config.yaml
vocab_size: 2048
norm_place: "pre"
init: "normal"
init_std_o: 0.0038
decay_shape: "linear"
seq_len: 2048
MLP neurons of a small language model. Each row is named by its layer, matrix (gate and up: input weights) and neuron, and shows model dimensions 16-111. Each number is 128 + 24 x the weight over its row's rms, rounded and kept within 0 to 255. A neuron's up and down rows have the sign that makes its largest values positive.
A block is one neuron, or neurons of one layer that tend to fire together. Before each block is what it responds to, as a language model described it from the Wikipedia text at the highest values.

Responds to: Clause-linking conjunctions
L2.gate224 [163 156 172 188 105 155 134 153  88 110  96 139 138 171 104 102 128 147 177 123 131 143 150 113 109 155 144 142 156 144  92 126 135 131 118 159 140  92 112 132 138  83 133 125  96 122 142 123 115 135  96  91 126 107 137 130 135 141 100  99 139 152  85  94 118 110 122 107 151 126 103 134 143 157 118 130 195 107 120 154 126 146  95 114 161 137 137  65 139 147 140 108  89 130 121 165]
L2.up224 [142 133 123 112 121 129  97 105 151 124 142 143 133 129 101 173  77  99  78 145 145 126 157 101 109 141 109 111 144  82 111 133 160 137 184  74 117 129 119 123 148 129 198 145 120 140 121 115 133 113 160 160 127 149 117  91 129 132 129 102 108  99 153 120 127 104 169 169 130  98 129 112 127 125 157 144 114 160 155 143 137 128 137 168 125 145 104 122 152 114 160 139 113 122 170 108]
L2.gate227 [165 143 139 144  93 140 136 172 124 104 173 147 113 114 145 101 150 120 148 139  92 135 122 110 143 117 156  88 125 132 142 103 102 120 164 155 149  99 142 123 141 112 161 149 117 116 152 133  87 123 124  73 143 154  99 129 123 133 143 118 103 152  99 113 174 124  79 128 119 127 153  89 147 111 122 112 155 133 111 135 139 146  92 157 145 146 134  88 127 116  97 117 120 143 176 155]
L2.up227 [ 93 112 120 129 103 145 122 133 124 113 114 134 123 130 103 125 140 169 124 120 133 142  79 145 122 125 183 133 115 103  85 103 106 118 124 201 116  83 145 113 150 152 129  90 107 127 121 109 107 168 118 125  92 174 130 128 128 111 110 151 102 147 119 145  95 126 110 103 101 141 147 102 151 144  90 181 134 111 139 143 162 128 172 120 121 108 109 138 130 126 114 134 139 134 142 142]
L2.gate265 [140 146 142 112 101 159  91 140 136 123 140 146  97 149 111 123 151 103 138  86 146 135 128  87 150 100 220 144 131 183 138 147 109 107 182 100 101 110 158  76 122 143 164 129 141 131 115 111 153 160 176  71 133 172 133 143  98 129 117 119 121 141 178 111 160 162 148  95 114 150  74 114 112 109 147  93 145 148  79 163  99 129 104 121 160  93 108 136 130 128 126 119  83 100 130 135]
L2.up265 [103 102 114 138 147 108 128 112 133 162 133 140 147 121 122 120 137 124 124 127 113 138 169  91 104 156 143  73 120 152 110 145  99 187 113 140  90 153 122 175 158 124 137 122 136 139 150 130 116 112 156 144 125 171 112 126 125 114 108 111 135 119 158 119 132 151 117  88 110 153 105 136 119 155 125 162 118 117 138 132 128 131 141 147 110 147 161 133  90 108  88 129  86 161 135 188]
L2.gate409 [134 123 103 111 143 142 127 130 145  98 113 145 152 184  84 144 118  83 134  79 106 125 115 123 138 116 157 134 149 116 106 113 140 120 155 109 147 122 112  87 107 141 127 146  90 115 135 146 107  99  92 104 128 168 130 125 116 144 138 144 125 114 108 177 125  56 142 104 118 113 124 136 121 140 147 123 157 134  99 102 143 114 110 128 124 139 125 159 120 140 160 132 100 123 112  97]
L2.up409 [167 161 151 123 117  81  98 116  97 108 117 123 165 149 115 113 163 133 141 126 143 114 148 154  99 144 163  83 123 116 150 136 146 106 131 155 117 134 158 144 145 132 156  98  98 119 141 141 113 108 144  66 138 131 103  97 142 123 145 129 108 147 136 113 144 152 144 135  75 129  89 190 127 153 109 140 105 112 105 146  97 159 150  82 103 166  92 127 176 121 180 109 155 124 136  87]
L2.gate558 [ 97 128 171  99 120 106 125 116  89 142 131 165 181 160 138  91 126 122 129 135 117  89 117 123 118 121 116 111 145  98 124 153 105 147 140 174 117 137 142 147 132 132  98 117 157  94 107 131 106  91 132  73 130 127 111 143 104 161 110 105 113 143 136 158 146 126  81 125 139 154 132 145 121 102  92  91 158 117 114 146 152 117 119 127 108 121  86 122 139  66 122 107  96 148 175 124]
L2.up558 [128  96 103  77 126  55 137 105 107 125 137 130 156 148 135  91 146 117 145 128  98 192 138 125 133 137 127 107 137 105 116 136  82 157  84 143 113 154 137 127 158  55 144  98 111  93 175 143 111 103 165 136 115 148 144 149  96 159  91 102 165 112 135 138  93 131 117 111  99 162 167 154 158 145 103 102 165 123  93 141 138 163 108 102 137 127 127 128 113 117 131 129 153 114 134 125]
L2.gate1061 [119 143 128  68 111 147 133 158 102 122 157 138  87 119 121  96 108 148 132 172 123 155 178 119 126 112 121 117 124  88  94 138 123 148 154 123 155 121 109 138 120 126 115 132 189  95 116 204 115 126 149 114 120 161 122 107 159  74 119 116 131 134 145 107 150 149 123 127 136 134  93 104 101 150 109  81 101  91 120 109 122 105 120  93 131 148 151 123 140 121 108 122  81 122 162 134]
L2.up1061 [110  91 170 147  93  92  99 142  99 149 169 143 161 118 147 111 122 103 136 111 127 121  83 152 110 140 146 175 121 130 112 103 125 130 117 101 147 133 158 123 156 108 120 121 157  96 131 141 106 106 151 151 115 146 139 130 147  97 156 146 124  75 114 146 143 124 129  74 184  75 125 141 118 142 143 149 128 112 126 163 165 159 114 119  82 151 138  98 106 135 137  98 149 127 144 164]
L2.gate1126 [115 157  86 100 121 123 125 153  83 127 149 137 198 176 111 176 122 114 101 153  93 136 132 106 110 164 145 181 132 113  93 101 103 121 152 150 150  91 145  71 161 140 138 146 134 116 152 134 120 118 140 111 153 149 175  76 101 134 159 123 113 123 120 122 158  97 109 126 140 139 109 147 128 133 134 117 158 143 105 108 115 107 106 120 139 138 111 137 136 117  99 111  95 111 155 108]
L2.up1126 [ 95 119 164 126 121 116 159 156 124 147 172 118 128 112 147 121 155 135 127 164 150 113 113 139 108 167 118 106 124 144 113 154 148 127 114 161 137 123 132 136 106 104 116 160 154 129 113 117 110 128 146  98 131 145  38 125 111 108 110  91 115 137 138 123 131 164 147  74  77 161 103 147 119 132 168 198 104 118  99 110 157 128 119 137 110  98 100 138 141 137 124 148 179 134 114 130]
L2.gate1192 [142 205 125 148 127 141 128 142 120 130 163 168 148 142 112 164 131 140 122 139 168 168 133 134 121 158  98 105 135  87 109  99 137 120 118 176 139  89 139 110 121 139  91 149 129 117 127 153 169 135 115  54 101 110 139 102 137  94 101 161  87 119 139  96 171 116 125 134 110 146 110 107 148 159 165 126 172 163 170 146  96 123 141 113 146 184 118 156  98 147 100 112 114 147 198 132]
L2.up1192 [129 142 167 119 147 119 122 150  96 113 124 119 131 146 130 150 154 150 116 122 182 109 124 123  94 140 137 129 116  88 130 119 105 128 129 142 142 121 138 109 117 125 110 136 112 126 135 139 123 117 128 103 158 118 128 162  80 150 181 102 159 132 133 144 142 143 139  96 119 157 101 182 117 161 109 120 154 143 111 141 104 120  89 141 123 144 151 117  89 149  90 117 140 124 152 190]

Responds to: Only plus heading markers
L3.gate808 [144 119  95 116 126  83 124 131 170  98 117 114 147 109 108  94 106 105 142 101 129 132 129  76 123 133 172 149 118 135 119 104 131 129 178 126 125 109 147 149 121 144 141 100 154 141  66 128 101 124 141 110 112 134 140 130 154 136 107 126 143 120 181 110 190 136 105 125  98 141  88 167 104 149 115 151 115 115 100 143 111 112 139 129 160 120 111 153 148 130 109  92  83 137 132 116]
L3.up808 [182 151  86  70 128 112 138 123 154 128 144  94 151 131 102 124  97 153 138 107 116 160  89  96 128 124 142 124 173 103 155 134 155 133 176 108 113 117 150 103 112 105 105  95 151 140  89 146 111 155 148 166 113 121 116 114 102 120 133 132 117  94 159 119 121 115  92 161 136 127  95 153 114 151 137 122 144  95  90 135 122 113 148 122 166 139 123 132 133 169  67 119 159 158  85 127]

Responds to: Wiki section-heading markers
L4.gate299 [165 140  98 129  97  94  93  97 130 126 131 135 139  75  88 121 109  97  78 119 178 117 158 117 145 103 125 107 111 133 120 116 144 111 150 130 114 149 131 116 133 113 115 102 157 129 134 131 121 144 127 140 123  96 173 122 147 100 153 153 122 148 148 138 156  98  99 160 105  79 126 151 190 161 135  91 111 152 116 100 110 124 108 104 155 127 130 128  86  92 172 136 127  99 104 153]
L4.up299 [120 154 132 118  89 139 118  80 121 116 151 145 114 108 127 170 116 135 178 129 117 146 140 121  98 116 125 145 161  96 121 139 137  90 138 135 144 111 114 159 173 135 145  92 170 138 128 129 128 111 142 102  93 151  88 122 132 143  96 131 138 109 123 102 122 146 116 102 152  86 144 144  90 120 111 136 107  58 125  63 140  93 149 147  88  84  85  95 120 133 111 111 131 162 172 109]
L4.gate355 [140 113 113 138 116  82 137 152 184 114 121 142  98 142 117 108 144  83 150 101 100 118 114 142 123 136 117 134 142 134  97  94 160 131 118 138 122 134 122  76  99  89 164 134 159 134 165 144 135 132 121 109 121 135 115 187 170  98 113 142 124 129 158 148 146 166 138 111 107 129  89 132 119 153 159 104 118 101 135 112 108 115 121 137 139  62 172 151 157 134 101  91 147 137 148 189]
L4.up355 [117 119 172 108 124 109 133 148 149 131  74 129 128 109 144 114 123 110 121 120 151  96 129 133  80  86 134 117 115 149 103 135 153 100 174 154 136 152 102 134  96 124 152  96 135 164 149 114 139 142 134 137 143 139 133 154 123 104 115 129 145 113 160 132 129 151 134  93  99 108 122 107  94 155 162 144 107 126 159  79 127 133 144  91  87 118 141 151 114 154 120 122 104 140 150 138]
L4.gate583 [121  71 142 111 117  94 120 117 138 143 111 173 158 112  93 131 137 100  89 107 151 137 128 103 165 134 148  84 121 129 119 140 126 169 130 157 134 119 119 116 121  92 126 107 114 107 125 175 118  57 143  72 115 138 146 142 159 160 127 153 109 128 146 112 166 113 107 114  92 160 101 130  87 128 126 117 120 133 143  70 111  93 115 136 148  98 135 118 144 115 143 100 117 100 124 160]
L4.up583 [150 110 163 141 100  85 123 164 107 156 126 127 143 153 119 139 149 128 164 119 118 122 121 123 135 121 152 115 137 120 103  97 172 146 154 128 135 160 140 126 117  90 142  88 153  97 133 122 120 117 127  97 138 127 126 178 137  99 107 159 120 140 119 150 124 155 105 146 116 155 137 123 123 151 177 145 152 114 115  84 138  99 136 146 142  98 110 134 134 104 109 111 122  97 127 193]
L4.gate602 [112  93 115 102 135 131 142 114 190 107 144 107 113 147 118 128 111 138 142  94 167 154  96  97 155 137 119 121 128 134 133 120 138 137 144 155 112  81 116  98 120 159 145 111 143 150 139 210 138 135 148  72 117  91 175 113 153 103 115 153  93 114 149 101 132 176 142 138  88 155 110 153 144 151 120 108 106 137  92 141 103 121  84 101 135 115 133 123 133 142 140 107 155 159 127 170]
L4.up602 [128 168 131 154 124 128 143 153 143 139 130 115 102 172  80 108 118 178 140 128  91 125 148  93 126 116 152 164 122 103  74 113 155 123 153 140 108 149 147 166 100 167 146 135 151 125 101 148 144 149 155 136 110 134 150 167 147 133 108 138 106  86 134 137 146 119 128 114  61 105 107 101 144 196 164 123 123 168 108 153 170  90 122 147  88 109 125 101 143 138 112 106 119 131 124 129]
L4.gate684 [115  98 105 139 115 127 124 100 132 155 134 151 139 164  84 146 149 128 143 106 137 119 127 131 126 161 114 160 164 175 124  95 138 178 133 119  89 108 128 121 132 132 163  85 136  72 168 111 126 130 107  84 127 112 158 157 161 121 138 142 105 135 120 123 119 124 129 151 116 128  91 153 153 115 126  91 131 115 114 140  86 101 108 160 145 111 119 102 133 102 156 107 131  91 102 167]
L4.up684 [116 154 124 108 124 132 152 125 101 109 131 121 129 171  69 121 122 129 141 152 171 122 111  84 155 144 136 147 158 167 155 116 161 144 127 109 137 178 148 156 129 164 130 145 110 137 124 160 128 148 122 107 127 127 153 140 127 125  81 149 170 119 141 137  67 137 149 171  99 149 117 145 134  87 149 127 126 103  70 123 139 151 132 131 109 156  95 133 153 169 122 110 130 112 139 118]
L4.gate800 [106 148 154  94  92  79  88 134 145 128 155 111 134 146 121 164 133  87 102 110 158 162 103 103 144 150 110 144 106 166 122 125 134 148 137 141 124  93 112  79 104 196 148 128 127 116 160 144  90 100 127  62 130  84 139 126 132 141 128 140 128 125 148 132 135 167 153 111  93 154 132 147 143 136 140  87 152  79  80 127 127  73  90 136 145  81 128 112 131 129 149  74 135 133 132 157]
L4.up800 [136  92 137 114  95  99 151 140 113 136 143 142  91 185  86 108 125 126 158 160 114 137 111 130 103 110 152  99 111 116  83 178 104 103 177 130 119 150 103 120  76  97 133 104 116 104 157 139 151 112 136  91 128 179 150 107 118 126 102 146 141  77 138 157 128 112 147  84 111 158 151 170  89 144 148 118 108  87 137 132 134 122 145 131 122  94 107 128 117 127 117 109  79  75 118 150]
L4.gate1108 [ 94 149 136 152 124 122 135 128 159 144 151 123 134 165  71 105 147 127 111  84 115 143  94 124 157 147 123 119 160 151 133  95 136 186 122 150 118 123 122 139 121 159 112 115 137 100 133 129 116 135 140  61 133 107 111 173 137 162 114 143 116 142 128 135 140  91 159 145 122 147 145 135 131 145 124 112 154 123 141 170  84 119 101 171 113 107 158 143 111 120 111  93 145 129 147 117]
L4.up1108 [136 131 133 124 166 127 118 118 128 117 168 129 132 137 142 111 100 126 120 114 114 118 127 191 165 138 166 103 162 176 132 102 150 112 139 122 131 118 143 178 149 144 103 112 159 126 138 131 103  91 145 126 120 121  77 110 119 144 103 133 121 164 147 109 130 115 123 126  95 144 107 120 106 158 142 151 150 173 106 126 124 145 131 104 108 134 101 110 149 116  98 127  89 127 136  58]
L4.gate1203 [ 78 176 102  93 165 105  50 155 162 127 118 172 160 116 116 125 129 128 113 126 127 133 138 116 141 149 102 137 127 130 127 139 118 109 135 164 107 138 142  77 143 123 125 100 155 120 153 164 113 129 127  87  96 106 154 104 119  87 114 139 125 102 141 109 138 162 104 145  86 145  96 170 172 152 124 135 106 123 107 121 111 139  94 129 129 137  92 102 156 140  63 100 107 123 168  95]
L4.up1203 [105 191 123 128 150 155  84 140 113 148 146 176 106 132 144 127 102 111  89 125 164 157 148  99 136 152 140 184 181 115  99 143 115 128 133 144 115 184 127 114 116 111 103 122 163 169 110  81  81 135 124 113 158 149 125 121  95  77 139 122 156 147  81 117 127 136  87 110 128 148 145 157 157 122 151 124  98 138 107 118 162 136 134 114 114 115 128 121 123 129 108 126  90 106 129 112]

Responds to: Closing structural markup
L3.gate425 [124  90 196 115 102 114 107 146 117 106  90 141 159 108  84 156 114  96  91  86 158 180 127  48 142 111 141 107 132 141  84 148 136 158 172  93 139 163 147 108 107 166 148 125 120 106 166 125 137 123 129 130 151 148 127 105 142 162 116 106 107 137 159 110 117 164 126 116  87 124 130 155  68 120 101  84 115 138 141 116 121 117  93 121 125 138 124 129 158 149 126  91 104 120 126 118]
L3.up425 [145 138 108 110 126 124 136 146 165 142  92 127 101 158  73 136  96 151 172 111 144 143 109 160 138 163 113  93 117 139 135 153  99 161 105 104 108 135 121  96 114 133 110  95 135 177 125 145 111 131 125 124 142  98 115 159 157 104  86 101 140 116 134 120 146 143 134 150  91 106 150 150 133 133 149 134 146 158 108 175  87 119 127 140 126 121 159 122 114 128 110 136 103  94  85 103]

Responds to: Restrictive "only" and determiners
L4.gate301 [158 132  74 150 102 159 127 140 144 128 114 118 133 112 139 132 153 122 132 115 127 199 150 124 136 159 129 138 149 190 132 130 117 144 161 147 112 168 135 108 159  83 163 157 144 123 125 146 153 101 134  88 113 139 132  97 139 112 150 153 132 163 157 125 157 133 161 139 145  89 121 107  93 104 162  87  82 124 146  96 100 167 118 120 128 172 121 134 146 144  89 125 124 135 151 133]
L4.up301 [138 105  72 147 118 145  90  79 137 101  90 107 173 110 179 106 141 170 160 110 168 132 148 104 156 115 187 121 134 153  94  91 123 185  95 138 130 115 140 151 150 163 164 157 117 125 106 128 116 139 118 100 120 158 123  99 127 152 122 110  87 104 143 139 100 130 135 117 121 120  96 150 134 117 104  80 150 155  61 116 115 117 128 126 116 144  56 104 134 122 152 126  99 117 123 106]
L4.gate367 [115 139 149 167  79 130 109 139 144 171 121 143 103 150 118 133 172  87 226 120 115 126 153 138 107 137 138 101 164 100 137  85 101 108 125 122  99 142 169 109 132 135 132 152 162 120 146 100  98 132 121 141 155 135  98 142  99 125 142 113 131  88 167 118  90 104  89  70 101 127 125 125 111 147 140 148 151 141 117  83 128 160 116 141 124  74 112 106 122 126 128 116 146 131 168 162]
L4.up367 [132 185 137 130 162 156 108 167 116 133 122 106 112 148 177 143 159 124  99 144 113 138 163 134 121 108 153 138  86 128  96 140 120  86  82 141  94  93 135 140 126 139 170 122 148 129 142 149 137 122 177 102 129  70 136 115 106 129 118 106 115 124 183 141 139 115 162 149 141 155 130 139 164 127  96 119 146 143  92 149 121 145 121 133 118 145  63 129 117 132 160 124 145 140 133 110]
L4.gate498 [120 108 115 100 146 196 102 146 145 124 167 139  71 145 132 118 124 144 100 121 138 156 116 140 177 178  92 131 179 116 170 139 149 139 164 115 133 117 116  86 150 182 116 162 127 158 100  83 129 131 173 115 116 142 120  80 126 109  83 140 122 116 103 114 125 157 128 122  95 110 129 136  78 164 110 163 216 102 123 106 124 121 120 116 133 129 147 109 128 101 115 123 152 124 145 149]
L4.up498 [112  83 149 127 150 159  95 120 138 120 140 121  78 139 128  97 110 133 144 182 110 115 110 211 130 122 120 133 130 164 108 133 108 109 155 135 136 108 155 130  81  79 177 107 130 170 158 128 161 123 162 155 123 131 110 122 127 130  98 118 149 105 108 119  98 127 145 115 119 109 127 148 153 117  74 128 167 115 137 146 121 117 124 146 131 136 139  93 117  84 157 121 146 103  66 129]
L4.gate768 [107 157 114 108 122 149 185 127 152 131  96 151 100  99 134 148 111 141 102 129  83 129 143 150 115 135  99 102 130 120  90 112  83 136 141 122  96  69 127 173 132 168 152 143 100  91 122 150 131 128 122  96 106 134 125 101 137 131 123 104  88 118 144 154 150 111 110 138 109 170 116 110 116 136  97 132 141 123 143 114  82 150  95 143 129 142 147 104 111 137 172 111  82 112 118 143]
L4.up768 [144 197 145  89 107 162 139 160 101 163 155 113 110 108 133 137 149 137 165 120 144 154 125 146 104 120 127 137 136 123  97 135 153 118 121 149 123 123 147 146 149 114 163 107 136  79 126 147 143 101 147 137 111 122 188 118  98 111 112 143 109  81 106 102 127 156 128 132 165 144 117 155 114 179 153 116 117  97 117  92 136 131 125  96 122 126 125 116 102 139 117 121 115 122 129 111]
L4.gate928 [147 125 110 121 140 125 114  97 103 115 169 156  87 139 108 149 153 127 142 101  87 128 166  82 136 118 114 125 142 145 161 103 102 102 150 125 123 138 186 129 154 105 169 137 123  83 113 114 158 147  98  94 132 136 122 116 110 119 128 123 126 100 165 135 148 126 115 104 132 135 168  71  96 100  92 128 144 105 132 134 114 138 117 117 130 130 125 103  94 118 111 129  39 117 146 149]
L4.up928 [117  98 155 173 121  81 101 142  72  99 143 130 137 135 136 104 131  90 141 127 104 125 139 105 152 122 139 174 142 164 143  76 118 119  91  99 163 148 126 129  75 147 127 167 113 132 138  78  98 130 121 116 150 139 107 137 136 111 118 143 109 114 137 107 165 165  98 145 195 123 140 130 143 113 116  79 136 101 122 126 122 124 130 123 110 128 113 140 118 138 107 128 141 135 155 177]
L4.gate945 [108 122 125 129 139 128  83  95  99 135 123 145 119  91 110  97 115 156 114 144 138 121 173 101 125 152 149 143 119 126 166 154 116 112  97 132 118 108 140 142 137 158 156 113 105 129 132 136 146 181 154  70 118 124 105 120 111 122 121 136  76  73 155 129 128 106 169 135 117 134 126 115 187 107 115 101 119 126 109 139 122 126  92 131 156 150 112 108 119  75 167 139  99 150 154 123]
L4.up945 [149 122 143 158 126 139 151 125 116 153 135 177  40 146  91 102 149 149 152 134 115  96 113 143 149 180 136  98 143 163 127  88 138 124 131 114 114 126 129 147 108 123 119 102  97 113 135 139  95 114 115 167 125 157 156 155  99 129 112 127 144 120 107 151 144 169 138 134  90 111  86  92 144 134 135 138 121 133 126 136 123 140 177 131 108 143 101 145 120  89 104 133 127 155 133 160]
L4.gate979 [140 153  98 110 113 129 131 145 123 105 137 127  92  87 142 132 121 156 152 133  96 181 142 133 135 136 117 135  98 142 108  91 151 136 118 104 119 104 112 108 101 110 172  97 131 110 109 168  95  98 109 114 133 125 154 164 122 108 108 111 108 133 151 137 133 184  94 178 119 120 165 131  98 130 108 120 160 114  88 128  99 136 100 166 129 129 147 119 115 156 107 116 102 158 111 142]
L4.up979 [146 118  85  92 137 113 138  93 109 148 102 169 102  89 104 167 120 140 104 105 141  84 153 100 143 115 111  95 131 157  98 154 134 125 150 148 134 172 143 136  92 132 173 117  88 109 140 125 125 176  95 137  90 103 139 137 105 132  92 147 120 138 142 127 183 106  82 131  98 140 143 154 170  76 158 158 142 136 103 126 125 128 135 179 118 157 130 135 111 160  93 132 111 113  97 102]
L4.gate1029 [150 109  91 145 150 120 155 158 129 117  86 115 182 107 133 132 127  97 173 129 180 153 158  86 157 155 181 126 123 136 134 148 145 175 180 106 111 114 157 124 187 145 160 122 119 124 111 163 125 123 129 143 115 146 133 139 150 115 112 138 114 169 125 104 170 153  79 117  74 139 131 106  89 118 108 107 129 142 113 163 112 102 139 145 125 151 119 161 118 129 127 117 116 143 119 139]
L4.up1029 [136 141 137 175 119 147 120 163 111 126 126 141 106 123 151 121 141 143 136 114 140 163  97 136 141 162 161 133 102 160 136 134 119 103 170 117 123 107 181 148  90 106 159 130 169 160  91 139 114  93 159 135 162 112 117 124 146 113 161 132 126 141 136 150 100 146  70 150 116 151 133  94  76 119 106  99 130 139 151 118 103 117 110 148 114 119 112 107  58 124 176 140 113 137 160 159]

Responds to: "Used" and word-final pieces
L2.gate153 [153 128 137 150 178 130 151 140 105  96 110 139 133 107 103 113 121 118 116 135 116 144 137 134 151 123 112 111 133 114 118 158 117 109 145 124 145  87 136 118 123 131 132 134 126 131 137 132 120 128 154 116 132 171 133 119 120 118  93 127 102 100 134 121 144 107  80  74  72  92 175 116 129 138 136 112 126 115 169 121 127 115 101 119 146 144 126  93 141 112 164 108  86 125 130 150]
L2.up153 [ 94 163 132 133 126 164 121 167 136 138 112 126 141 134  82  84 137 112 134 144 110 142 174 139 167 124 138 118 131 119 144 141 139  85 163 141 122 105 148 133 109 161 165 108 155 131 129 127 138 148 128 132 126 179 107 119 118 129 136 129 105  94 116  82 139 121  97  85 115  99 105 120 139 137 102 139 144 118 140 128 175 116 124  92 130 101 115  91 133 117 138 129 132 159 114 151]
L2.gate154 [156 145 129 152 127 119 154 169 122 124  88 160 149 152  94 175 155 118 134 114 171 146 148 118 156 101 113 150 128 103  91 144 176 158 121 136 107  97 129 117  42 139 129 125 131 149 121 127 101  94 116 112 150  84 140  86 120 140 118 103 113 155  79 131 133 103 113 143 127 135 147 136  82 128  98 165 124 103 102 113 134 111 125 141 152 117 114 152 140 151 193 100 126  96  95 106]
L2.up154 [166 140 110  98 163 149 124 172 128 170 107  94 132 168 125 145 157 109 141 144 150 141 127 109 130  84 162 132 148 103 146 157 145 131  94 141 134 136 104 124  92 100 131 129 121 178 130 165  85 171 100  96 138 153 103 126 105 150 107 107 120 149 129 101 150 142 155 130 150 158 119 141 108  85 106 153  75 120 148  81 113 144  93 156 120 143  99 154 124  84 116 121  95 131 109 127]
L2.gate266 [137 102 134 165 151  83 146 171 154  94 125 115 154 171 109 143 122  80 145 126 109 138 108 164 140 110 158 125  93 120  89 114 113 101 188 135 131 100 168 134  91  88 110 114 151  96 147 122 150 141 105  70 144 135 118 144 128 145 129 125 129 156 138 113 128 174 108 106 141 121 168 112 101 110  55 130 168 109 166 104 157 112 103 132 121 156 131  92  96 123 102 139  78 113 110 136]
L2.up266 [154 146 174 112 100 149 167 137 133 151 160 145 142  97 155 154 139 142 125 115 164 139 122 146 163 149 141 119 141 126 161  95 138 133 100 143 137 125 133 110  85 156 139 161  72 128 116 166  96 161 131  91 145  89 128  90 145 105 136 118 127 149 109 133 129 135 114 139 135 131 111 118 115 138 148 151 134 135 127 129 120 128  84 146 125 154  99 169 192  59 140 112 178 112 122 151]
L2.gate723 [124 113 142 137 113  90 122 149 153 150 129 139 131 132  94 133 117 160  95 148 128 135  79 125 107 113 143 160 136  98  98 123 142 189 156 148 124 114 116  63 134  77 128 137 113 124 119 122 103  95 113  49 125 103 176  97 127 118 147  88 148 136 138  96 157 147 120 107  76 102 120 131 101 154 132 110 165 126 131 128 162 175 106 139 168 133 111 114 160 127 111 126 110 114 119 105]
L2.up723 [153 162 110 123 157 100 122 200 150 170 131 129 165 135 109 101 145 115 117  95 126  94 148 113 106 110 146 117 182  82 113  95 114 137 131 142 153 129 105 124 143 103 135 110 124 113  96 144 133 120 111  77 150 115 162  91 133 128 137  90 141 114 198 125 114 152  96 130 128 123 136 107 155 130  91 125 110 127  89 107 151 133  98 155 129 107 116 137 139 126 131 113 103 137 108 141]
L2.gate815 [118 119 166 114 122 109 140 137 152 119 138 163 185 152 124 134 109  91  97 138 149 117  85 134 136 127 200 123 147 138  95 161 131 100 160 111 109 103 144 139  97 109 129 151  94 108 134 141 143 110 135 103 128 104 169 112 167 107 152  94 115 115  89 134 134 149 140 138 178 170 165 164 100 118  74 131 146 131 154 153 115  92 152 146 149 150 174 135 144 173 168 108  87 130  75 104]
L2.up815 [121  86 124  98 113 104 189 156 107  97 108  96 118 124 156 160 115 159 104 124 151 163 116 149 113  95 140 139  96 198 127 139 132 157 109 115 120 146 127 142 126 119 118 107  74 114 141 137 119  93  91 128 175 145 140 117 125 137 130 102 104 157 123 110 117 134 113 107 131 177 135 110 135 103  79 135 111  89 145 109 163 130  93 102 169 124 112 150  99 147 126 106 145 146 100 155]
L2.gate974 [133 136 159 166 125 116 146 142 146 137 104 140 116 129 109 139 134 169 119 118 102 143  90 123 121  99 141  85 119 105 106 138 150 144 109 162 140 124 149  93 128 139 152 150 124 126 124 149 127 123  92  81 111 135 163 131 131  86 112  84 152 119  85 100 119 127 129  65 111 122 119 146 152 176 137 135 107 149 113 158 118 146 102 114  95  97 145 162 136 182 114 111 153 137 112 104]
L2.up974 [109  97 129 140 105  96 154 108 103 145 123 147 117 176 131 142 141 138 107 113 122 100 111 130 119 134 154  83  55 117 111 134 155 115 102  98 119 118  98 125 120 141 164 128 127 161 117 118 158 142  61  97 153 131 142 138 149 119 117 116 132 118 132 116 139 155 114 172  98 163 146  79 112 119 131 128 117 113 159 143 116 129 110 117 106 121 153 127 138  92 104 125 117 139  95 138]
L2.gate1041 [108 138 133 116  80 140 117 119 126  89  97 165 135 120 108 132 140 140 113 114 141 133 114 121  85 157 129  88 142 149 172 133 135 183 131 132 124 153 153 116 145 116 121  98 103 130 117 128 173 117 122 118 141 153 121 130  87 156 148  94 118  93 110  98 146 160 142 124  87 143 152 113 134 114 139 160 126 110 143 125 101 136 129 145 146 146 113  83 123 131 131 152 120 157 156  97]
L2.up1041 [107 142 103 134 105 151 125 132  98  99 121 159 150 133 160 123 158 168 130 155 139 119 174 150  86 157 133 117 139 132 134 143 114 135 106 179 118 139 152 110 163 143 163 117 141 113 118 116 142 102 119 120 111 133  85 139 116 171 131 130 128 106 133  89 126 121 131 174 113  91 105  99 128 152 109  94 104 128 107 115 160 112 138 106 112 146  69  97 177 111 155 112 136 121 143 147]
L2.gate1073 [145  97 155 153 114 108 131 149 117 127 135 174 142 140 111 114 104 146 101  84  82 113 114 127 155 108 173 148 117 134 133 123 114 149 162 123  68 108 123 120 115 115 152 158 156  90 118 157  97  96 108 141 122 101 139 134 114 122 160 110 117 125 154 150 133 160 135 102  76 119 152 158 138 148 123 125 123  83 105 121 107 143  99 191 121 126 127 112 139 164 121 129 153 118 140 198]
L2.up1073 [155 174 123 140 110 122 169 166 116 119 156  96 107 158  94 147 121 140 121 126 170 162  92 139 121 110 103  92 141 131 107 174 120 108 132 129 120 134 167 112 105 110 108 115 127 140 115 132 161 147  61  90 145 128 119 132 148  76 134 132  98 133 115 139 110 103 121 125 133 153 139 147 106 133 138 128 103 103 148 145 132 116 152  64 125 130 145 129 148 122 117 127 110 118 135 157]